config.yaml
n_kv_head: 1
activation: "swiglu"
norm: "layernorm"
rope_fraction: 0.5
init_std_down: 0.0654
weight_decay: 0.0
seq_len: 1024
train_tokens: 161600000
MLP neurons of a small language model. Each row is named by its layer, matrix (gate and up: input weights; down: output weights) and neuron, and shows model dimensions 0-191. Each number is 500 + 25 x the weight over its row's rms, rounded and kept within 0 to 999. Numbers have three digits each. A neuron's up and down rows have the sign that makes its largest values positive.
After each neuron's rows, "fires before" lists the tokens most often just after its 100 highest values on Wikipedia text that the model never trained on; "fires on" lists the tokens most often at its 100 highest values on Wikipedia text that the model never trained on.

L9.gate187:515513487545525529525480499526534566471491490501504511503490545534503509516506497503501518522528511514503502499461483524521537500507550470535470548534511512488540517518479472516483526463502542517496482518495485486532484501481537465434475504524524504492479475494486519462486499475471495502484474492541496517485510505533532476509473502476483520505466482508470503497508509484511514465472493538496479542507505524496487484511474503529498546520491487509463476565481491496438523488456520513444497516464538523509461513525455513463505509497518533417520453516489468476512478494473478490
L9.up187:484511499504477463500489519546532469454522475476509457460439536510530509480578524545484453489467521487521486503527504525533496457513498529503510549466529512477500494496515535558480489462495528520476483521520455495504509496509530487505505479512525485499483528488518480465526460535539505517494501499525519509458521529479496516516521503536509483518509510518495526459473447501504510497567479490504542495463537490539523477484518532502495521496492514493465498492517501465519511522493512468513524541464464557511482480482497540503488508470473524494469501517501515468490533528515498480
L9.down187:503517508524514521473500497494535516515477479496518505547552549500564497521486430493522485501515517530469463502506465491439518527525544483470479477502570497509499504496524538517510500464499528474464470524488484522548515535479508485503494493524470463502498492518465507485532529519488506516481537499525485517450505519532517517487538480488532488510461527519500546508506543473505486498493507485498478506497521479464516518494516526501497513497533504582480490482464469513504485501536486451523474547552485496502524526474521501514488538498518487514499462516471489499507529452495469513
fires before: "===", "=", "==", "M", "S"
fires on: "\n"

L7.gate388:455527491493507490492480506499494460526521514486478481523498505511491521500500490520523483508484516519459477487493478523460500485491439487532476505490519512492507499512486496508529511503442487508492512529508538471486490513546511479506558536448508518449517528547507525435526457484505499480513536510473491476513502464495543476506507509498475521484504511529465492520529508465556497524543511482526530506496505534521471509489473513483518500530476518466523474446538463479538505533514497526510566524514495491498466470474535522466515567474476500528493465487502488541504501468459467522
L7.up388:507439464516491499504461500465533481497475498483517541512537486513492500500517523446519515491526486528520474501530494515524535526484494475512474498445507520498507494499472497512522504478526474487477514564524469523507492495516431467505499461476522547450494430517545463544547484518514496491502551461509459516477491503477523515554490509509504528468469488507470471483492525446513520501454471480506515480515500483494498487493455505507476485465511542521509519530510501512514532492459505499471497479516472502485558517527508496524512544505517482489486536517514514503531465516480482501
L7.down388:513489493485551483524486528501497466469485511487483502510498497481491486538493471499543515502506571512479534488492453495445525508500445469521486489498497537476475483499513531488459512510451495500524497484496531513495465499459519482500504558527510488487539457484510484513451522489480496457500544529534526514481469458514515477562510494508535529518517488503507494487495485512506500472467477514504531545511545487527448529477474514547474475492493518493503501499494518491475473497512494502531498458509486504512451484426516525502488522542475488482519475474484494550490458522506467535
fires before: "\n"
fires on: "\n", " influ"

L6.gate400:521496468537488539483488467500510460466462501509479468490501501463477494523531502504574500558521505476537463545488504513446511457483491502523507485505473518527484512521472471503506487515409524502515493514483474533491509550478524514510561486500465481492565481522466489488492488448523488533486495494492493513515539485481476443501502485463525516496534478471507505500499518498519525522481493497552497504500475501498511508458497522514483521525446490515557517512517515506482476487493479549503491500503571486512483493477478539529459511505492503505525500475507496509529512514500500503
L6.up400:503496490512508549453529522510476471531524500525524517476501464489517452481482470519489489535505548538475513496489541516504488491522523473527526451502511520535551499482491428503492479532495538520486465500461524515462531517505521447522529483551457520516497500504482516495468487504486472529488499524471548492495541529479507475505483489444471525477511516520469458519509502528478502474525463469531501532470473549514505501524506479516491497498481474514506554515519484508465519525524531512507488474483476487501530487486476510482526497518462513459531448490507505485518519492475446500
L6.down400:470472510458510491484526506518487477481537494504507491456535476502497460506506450527511485513514541474518535504504491526473495488539476510506483520548500514506470508493481464509476529484549488489502472489448515524446500519508529470477477487480474530517452515508487515481510524519508483511473486507492487492494491546470528507477458499478532384483487517490524494477480514514461475511493461538499527495478475511501506531518503496533523505447533466471527544541477497500503490485548495531515480508470514510497488541517521522514521482513502481457549472494522503492491518560517514476
fires before: "-", " a", "\n", "ak"
fires on: "\n", " is", " spe", " sm", " |"

L7.gate28:475440486501532486531510495508481542500488483489491461509462530457509529473491520545499527513496499533465468472492521487475482490517504493517496492504515496511507545473511507543468498478480519511513511483564460514477495491483475484505496532498548461501520458541481520519466491449548460506488503489446509448490498532528476517509489489495488531487511531518511526504516488543509518487550483517500475516542493474483526516490486513509503526494491518490519539492498578488510505511502478488471517471547498517485425513468494511482499508480505557478530471486485494509493493552492555532
L7.up28:466457469461503504538504508487529491526516502485518500503520518497557445475515443532511502498420526512459489487482547504499515502514458472529499471487531505473553539499491505481513542465494486488469497459487556511492450452467501496474520516475486498475532475528473528490507513540545547522530512493499466524485491525478489528504501466497460480489538534481484514519493454502472506453503527467500521499486526536486538533494470503500508513524533487488495506529512512502511520496488514522467497468516500554513471505531508480511496488477540510490508525510537479519471479492476500530
L7.down28:514508514471528477473512489462471500491505527540521551469551502469526477502502479525534500505489509494521507479464482505521488502503479480543493546539497532490536506526492520494540548473527495464482503510470494478507477523464523487544550485498487549510443490561513516509503519508521504473513489529513480501500502547503521471498516476464470459465490499543523503486487529543523515530524487550516507528486484493506516514488482527519466504530467520446537453517507509466478464473528483527518443500489460491499504498540498486455483506487478482490494521457505486489473455471521516486
fires before: "-", "\n", "|"
fires on: "\n", " al", "ali", "ian"

L8.gate481:467489489499443479502486448518495493540510509460485561454526496449505485516494469544498477473492503508509499499455495496480492485510490511514457507482532476544480541512510484502520518489485515494541523522497515515530532494492429522495491471510517493532489513531534498517511488501530516519502489524514505491461474523476510515539483461494514465522530529516519458535499481522463491467499488504509513504545437508489500510523518471485505539517467496479533428473489558497514463490463499477493479520533501487489485499504465554553507510502506493486511462475536484478537499496554499471
L8.up481:489499514510487486493514470529477489512535479512491477580487495463504463496551508486496540503533508492501477522510466516525505495492544506544511489493524497525485548499485512461468570496489483502524528498479459497512531511501552517481495514523508469455496499516550529473486496498544480542527507506533511530501493526486521480483486461480561476510474487479508499492500497469504482506534505469528527497521518463463516493511549538501496471504487539489478500491498501494506485506458485459503507522506480519484487540482524479497520476459466518545512461475493564476476462524438464477
L8.down481:486469502493500514534508483501494514477519495526521496492534472463487493426487497521495498533496549540528488532457516477480478463509498513526504504487563512461490491493499516495466508464508507502509502522514517483513497540524527546571508530478486518487475491493490502465527478501481543486465478520488492506513485502497502451456516496461450471485525453517468555531525497520541519499518505529506490501493486506468466579475517527528498482483528545468526503525505464533507489513500445528489506508477538490476499549486497530461494490479543490495497496472495513505502505500550468518
fires before: " States", "-", "\n"
fires on: " United", " mid", " late", " early", "\n", "\"."

L7.gate427:452469487487525456473490525487483493507450494503492452465500442492489460495554513479452525464518487533502510503489509491533512537503512506474481532520467525493513508535480493466527535533506523491503509455515501519474464472489458480482498513506520522500515563538446507536544495459464490503491505488507505539470521481529523489497481519483498532506499477482510496426541473558554498520510537499522523485449480545493504528472538501495527476502505501508477508533530464464524497472496468523499507499473479504484501494453489531477489473508507511477502481502506491491504492501528532481
L7.up427:465462504466509523461512502469504480516548506499517488479553503507487516538492498481528504514459508522470484524437531531483480469529477494505537528502520472437478491496501514461470559516466549506502518487484477489522481485469497506461488504491500478503538516525474490505504458539532506476526463484490468515487536542498481472541486515516491512513522441474500478542524515510477500566472490467485461468472515504515539479494486512520548510538464488527480498534492498521493474496482472482466527509482506505537503545497481533472496499497530515487526484530491498482457512473509469473
L7.down427:521491485495490539507471531477550536516506485535524492518489543527509521505451498532465526483533481514488482491520518512500529483513525511515471507520519492498546487492522492537500513492498483479470537543516481476514531490464472507508460499527539497498495495504511440438514516502497504495515509481515511489442475456500500509452513484537495500470519545504540519474456483499524502450518510551484503518512486499503424509503480473526477513450521568504472521474504485440481492495503498490529517536527544509494503514506509488506524535489499524503522468496457541475470485514466509544
fires before: "0", "2", "9", "8", "4"
fires on: "."

L12.gate204:470512486496483506484501527498492511487487504509488487496503506504522546497519508510519499558529540504478528511500463518492508534500460485511500503536516492514528493481474534504526511461490539500472519454480500480503514477513472520482537551497467505469510477491572574499502477461465523524501456460521516500491498499484483464487504498508491535436539486488538476478469488550437479463458494469484494527520497519489483514494486502496548506456475488475472473494518524457514472523504527480493531495519516511481480483479496468476527494474473457476490484504466539496532498490511578488
L12.up204:514526506489492509528518514481522486486551498514456508529519501571498481497520497480503523451488525465508485484543511504477493492482492517503473450513488492541512541481485475503507517461485495496484508501495498467497499523490504479476488529515492505485497498504443549547471501490492489463498449484546542496507497463469490510507507494488510500491499482513471453500436439478494495513479479513548515468513479504459505496488458546484491514494432481502518529506498474469509479501518509459493519446500539520519504505454520489518509486452482455497499470524575530514539495488479503459
L12.down204:454488486501483453495513478489467444541469532468480502478507524520526480461534498505511474526492477507526537536508519521539507500485500491533497530496502496480539536466534499516518521414552482522493483469498498479505502478497478538512528515543501535489462544499503478472495500519524473488531515523489489526508529491450520515494497470535501493527472516507517504475518468529504496543514524446523510471530518493495488528536511520484479535496519523500503496517508504490517534531527451495545476507556440523520496528486512503509470516513513528495529488438496523465503473492509463479
fires before: "\n", "|", "-"
fires on: "\n", " |", " Sh", " l"

L3.gate312:495489486507487464542465470485484499478507491535517445521553498500542515538434483511494506538462495487502485509457501481523497485524529509513469509514481477471473469505488496465486503508470473537509501540510471510494468526497499472505535463514511498489466493520516466479508513506503547459513473462505487527506516475536491526494486538480475495533495468542521547482506527478468516526495508520486485498541541513505499479497441489467456507451504497521467512508525526495550513513466499497433487559514490507488481530471511440447500493469495546463520524486500501515500527503496499498
L3.up312:495472473523504458510531510531516500496528545476481504526522489534491496452483515480502576494492492460533516539491510521495506490498460510499515533511537476525486452501452524478507482581519449524468480515488487481518504506483553470459491478457540490511518518540522517515496518501498526484483543493487491470489549492561481477503485463461534525502500517507524446503492513491490504507520469484489515547494495533489540454538443499471477503500481511484495528469492487528472512540490506483488502477463504462514470494488505503521500493501492446507503485474522518487496481461503481498
L3.down312:566512492512443476501516510517500497552461490509502503498480509478492513491531507524482506534484498508490467530480475463496493491492492510498499496533519505500493479471492516496435434528484459488554466492509502471482484526464538506516504470476469468501553500532500498507485552459539533505508511491539476482494510493488481515490513500466494531481450455477495477531482495528468494496537527508546486506486520495532511457562491507477461486475494537514542502480479497555429524470520551527477497490502523480503468532510476498504532510497509531486522494480514504504529514519504493534
fires before: "i", "2", "\\", "m", "el"
fires on: "_{", "com", "ument", "hib", " lab"

L7.gate330:473503509536448524493448458537527494507514492475464499508510537496434539536527492475461478530499475507523519444486518518530488492457491534521462506496463500498479563489512438538486483506497458487536521529502504512503505495483484493541493501458538469484474464509503509476504472498539533458527520531489507467514522498494505475495492505517507490510499495540512501515458543438530506492538500467503481510500524478522519527524461510484507511492487514477518469503484508508523506513516512496454495491491491543491517487495514549506508540510469544520484515530483506443499465512505447504
L7.up330:558473481511486506498480511469474514511534529489489477519541473496519478527524539510447532495491502445512476463494504501539490470517515477529492508479511541489478525499515528533486511492499494466527492517509529533519483467521493463519498488469544500489471507478508487520519512519448506488515500521564475511491531437524499549526504498509482496484474496497529489515483500477519522531498514467507512473500478466451516501532506477503486528534489489507498527494534473517508511510489506504515529521533503431544532462465493514541547538491493567528484459492518518490524464490454476455
L7.down330:514520480491530468492492498465529505508484504517572521492504458527518496496516511487501521432518525446456505552464499500487515542549525517525491467518508496456531533470502537489503547523498537475506525494491515504504515470520489525507520480488479489540539527498515509496491541470458488528533507504493491516505502450491540505470455517484475426486498517533482526505507516485501524469509462476492467487512507520480527481501528468492495523544525476474514491509523485508425504507461521514546515472518541500528497540518467496504482502458489467480506479517486508505517534495502516473
fires before: "==", "===", "In", "A", "J", "T"
fires on: "\n", " as"

L12.gate318:471510492510510517460482514497498500510500479513525516466486476464534513491483489515490540535528479503530500494533440478540458494484497449515516443501504496488491493490451505514462526486478501534486508542524535558472496509473472530495480504474473519491497524494572492462461501501470495475483499534496486483502524515549553479482462472492454522494440535529491473504517520509476505513512513502477488478477517512521509487498497488491457436521486517542533507459531473506474512478483499502459512514508534482480509535511466514509497541538536481487505473497451476509518508501520551484
L12.up318:511534525493504464517490524485470543532494539493478506496501512488538466538497465457429532454533501532526522494493476476525528473473518518490496501501445511526476497469490528540503482484549480525511508487478536510503494518504494489489531492508517551515525497481520478488529487431484493536496492449488494488558504468484519545501496494541510493514518511495482512497577469494509496524439481525471525472502509513501515530460440507498514476465550540516489512489500496467513525523525474494496485514521455511493484524488465504480518480486519514531474513515462494489523473500485522509
L12.down318:517497499501525531515528471533469504498480534476482485462494477524490517484499528490450510497484487467483545501485534486537494509455513508489477446496481509475531515490479534506482493475459517538493575448510439485522480517472525488507561507471532498501524526486505479536512512509480501503503509480515487473494515488513475495503492537508480480511439535445516501488485480538493536441465496434497463452528499491474534516528502468518501548474479513502526505516493453524523549484474495503505495493498523497517491493502509551516511508503536542493520541473500520499528519475483501491
fires before: "|", "ED", " |", " the"
fires on: "\n", " N", " of", "led", " against", "\""

L12.gate389:501524532475538470515524517476531558545470469448503504501470510521499521502467542474550485522499476502479495497476498486540504488451443484510490488513518521523519479518473466478498487496473528503480509500483523467504487510496477495460545498472479506489552503499433472518492496511539493508453535469500484524541516532517545498503478493465494523503496510471513485527539458542498527491492512483503503536508499517542508453532491481497484539487528474503494452488545510518501481462506465501531483496464497561509495502492528513483487503509529454499486484515478521517508464514440473478
L12.up389:488482477515498525442470545533497512457453521478568510472529485544555496502494517515521492470471473510473501484547505491505496527469498506473479504530548484509490465498526480486542521480506520499507506477477466532504519449489473478482495533502509525522476485521519494511514510517460453530497495493529505514533527470511480444470467494539487505537488500497514479478504504479504482546509468492538477484518455463497537534474493505545529437497541501488485484442457530496519474478520541519521522518490492524481486507490501493475517476535493484510493528534501519502481489523504507546
L12.down389:507512529482558543491514466466491519524502514482452516488514501531491497483478493500505469539527490518486519498524489487489478495489485501483518477491462510498453460509488445513461516536464538520540464522502492481474482525567515543491494492474554480497575492447497494524486474507500484513520494503501537501475462523518513473488459526533505532452482449482503505478455544485473467491523539489500498492512492524447476509524498542501507532473538543523540544503486535506497529509504524495506486509496495525507447511499490498512535476488462516501463508509507502512499503531502483535
fires before: "|", "\n"
fires on: "\n", "=="

L3.gate486:515454487507518531516496480508512512444496476495545459509498475477520457529476524477523533534494478525486518547536497513485507476492458496473551473486497465483461510512537481501450561492465519506522555488518539487532550532515467497482451466493499488463512528488526497538525515488516507491463531509503538496467484496523499494497474490480550528482506498489478518542488469527487504487452495524496481506528451506480514502519496495519512467499504504512510495517507491491490553488461500521481518501554557506512518482485526488466476544473469516481510463501492494525513446530512506471
L3.up486:507434484526499519483457503518468539529523478474485519530456511519496478541508500507474492486528530503491517461514466523506502491471482514521496506474474490470482495518528457526539519481498491515482538523523588469498465545497472460484494520545500490475521517494465528496515518470525503490479533524502507488485432517485463517489483501522488481504470507511531488541508507491512479512466501482514501482501521499498511525485483446510507500462520487472528470465492485499468522487482519551489506500486556564449510467531500462471518501454490480529476496513494503497501493504448522455
L3.down486:475510478513469484491472507490525530485512542516483501499465483523493480465489519522471513476467507497547499554489505472503529490511449507486521525511499465504526482555490495514512531486487524477486552535491517441505488518517513562523506515498480486451501456498521521538530497497525491479497515459542476494455467537506436482506483495487494484545531494498486531521472522511498507505486496496537532492497532499456518453517520445501489477539503503495553507453513504499493504508532531523504498510544505516514485429513503503497502532506515474537476505497555487442484502491508483466
fires before: ",", " to", "ed", "at", "a"
fires on: " However", "leg", " due", "onn", " exp", "inem"

L6.gate385:522528517506481465501497468489494482513513452500469531496544489495471536502499474516508441522536498460505467481502518509528492464490513504498508481454537534509476554507497516490525496514480500480482447510479500491545475493455542482495518525467493526541458515467511537472488489536487482518470502514509542526439532486460470482512508462495501520534525510543468469527465500491522470491516501504482478509536487521514497508508496534496500528530491481539446515497493459485476526491492519490492563479502480483513479469452499491506489491505499510452531539516519456493547512455529491470
L6.up385:483531539490517518510510491493529479524451510517519512510466522475486483451460490521485542525479487529482506490527499544519544528508482458465484541501483476517498473517505499492525488500528457539501482508468566544497489533481449491512505483505448490512508554506515463471472498544504514511536515449519449541479526508559524541478516510462534498504519493451515524511522494479515515505527514482515507472528515507457488501493481493524490510502488496536513500523505476501470477491505495489479518534485498485511522516524545491466495492511504491500506440505438473502538448535511495479
L6.down385:490490495541515547511485486512483511471483481519452464513463510510544523516493494449497541540433496528526514517478484467531532501536534472462555506521479497471500539480539482500510464503521505485549474534525472537502532481493490469478515452485486482519441485502506477497518482520539512477491496502509484451486467510493526470501563521469535484508501495477467492513518494484450518488466456477516516491498486511505476468454518469493500501521535515530494499519505537485542473509569472505543498497470484499479498511464510526501488503491508485517500533484506494524458526489508502506
fires before: "===", "==", "|", "="
fires on: "\n"

L9.gate134:561476514503497512451503527490467534493493503537481478505483515501495542477527509518501544508477502559485511498546506506548467504486486509507526480539477524518474506451514471516444507492514480485498467515498478528547502464559514537505498432489503486474533471530527512473455483499464501488501490492463521512440490501481473459497537491488505499536506486459517527504476453494489505545474484518480519494492492502500525496470517486493506547510515486536522523513475489519481492475468477450466536494520519512497505496450469540508490472514531490481510475510466504433493505495479504515
L9.up134:460517509538503491495482494510564521462504513550498524493508491483498505528536496513508472482519514507488518500502521484491484448460521499519498504494484507572434540500522468499498476514478496491535495534517497505511514495479475465532498476455509506518499464537529487482505479506479520516464513494512484464454493470522462488508512517498499475525517510477462511453494473541516472531502497519516524518503466470493499492508522486515446476513453504520527535471506488473452506495474505438543517549520567538478512513495498540499497469517516483556494468500447512503499476526531515478
L9.down134:472473492479479507535514493522536486533478492551486517455505480442501495491498514527460500499527569502498473485495495501482538490491522568512460483521480497494523475482500539520467499478511468523483507466508521486517519505477507443524457481540568501476491491492503567492487510494477466512425530523523504500527508518491470479483497501488498504499518494460535456485503526516538494493498480499544520481485461535493510513529472515483464473509481540504519513503510488515517532493500514470500516526529489491536504470507537506485476474545495544514484498527489504513461472505502571504
fires before: "\n", "ted", "t", "itect"
fires on: "==", " ==", "augh", " Arch"

L12.gate385:502469481506522464458452491495449529509500493529510511486529493490507541475468479519500498509513498506489488476483462526495507490483498448454457528499478540520503498527506455516524483496487509487475471528506482502518525516521514493497502530529480502457539495489511519464438507534525485483518446492431489477472553499472475517561512486518472542468502501484551510534505508491509507503496514454491487503462449500520551477529481478522518507494514481534521523458528454470462494469476479514485552487484511522497531534513504498498470481525480461515494485520542539509499497522501488498
L12.up385:519495513513493459533459490519459510420505492496464499476521498482466509508482544512508496542507503488548437507476492519499537517484527428492469515505490484485510495489545470493498485455549523474540498479494461507506510535531482510459468529495515500498510491481513511498537518521459522468509528467502540510497549506500497533476486527487483496500507500501501504498488499489471463476534536478484502480497447524501498534501500518528520546483497517494507453531489464511511498471503498452534514471524507492449489521551501469514455480503473457521536524499501525515477484541534473490
L12.down385:499535486545509471505476514478463495505505499493508509482497467522497486519515497531482491491523515465535502510538508484493510491499446497512476506511492478441507450475511516470503499551455489488527499479473506499524493500502476504479540485488498505515436505501411531464506510507506548516521499521451557538510476530513523508531481494466517507505475526516451529460496492452499513480511511449487476515483477560513534535477490547465468493489481472515490516481458508517534515507457506467490461470536492487439473483506537479513523499500482487539487504470498503520508482515502519505
fires before: ".", ".,", "ild"
fires on: "S", " H", "A", " Bu", "C", " Jr"

L12.gate505:495485453525503529518468520504543495469490488492527498495512547562489525476479490492473477484546459491498513511467530474456514518550534476539496483475498501481539455542519470471536471509497528459455512535532531574474473532465494509481524470474442476476508509500494494487470540517503449545477505491486489511479563504476504513475492488495490534496546520484492532505501491501499545495488536522504511479490494459484488455516506500500502490492508473517424481524521489485511515512470511496493530471507529494511487488489488525481496541482474488525516505520467507514519505483520503507
L12.up505:493513525517477494497462486479478510463489498520494487466514485545536502492492456526515488506518502527512465474428553527454507466499539563521512528473483499531539479486493456506507495515528554493485477505507491535508507508486500513520537490514530474493511491472474508516475517517490493506554449510492514527471463496451447506492535488521480467505494493525481503454478501489455475466468479460510498529535541497523511528526530506526511487532510490451536481501522482523480478485514517548458482488524486476532536482501539499494498495522507489542504483443519517521514506486496540513
L12.down505:493535502495487494510488510514462477486485518542496503491533476497508485516493555492463512524530504504532413492444513530521508483483498492490510537479491497483526520522465547506491494498472512487509530497504484489481490523511525514493551490499500538476501497546492466507524517515519506506533501502487506450523482470457491496457445498499499472509534513465513473512536528533557482476573498500492506472547535505490464527486492498506528496500506464533514523533499533521488489468457506532491523449486484490467471483496527475476502481501542513518491521535513521581519522517477488472
fires before: "6", "9", "5", "8", "1"
fires on: " e", " 193", "199", " 190", " 189"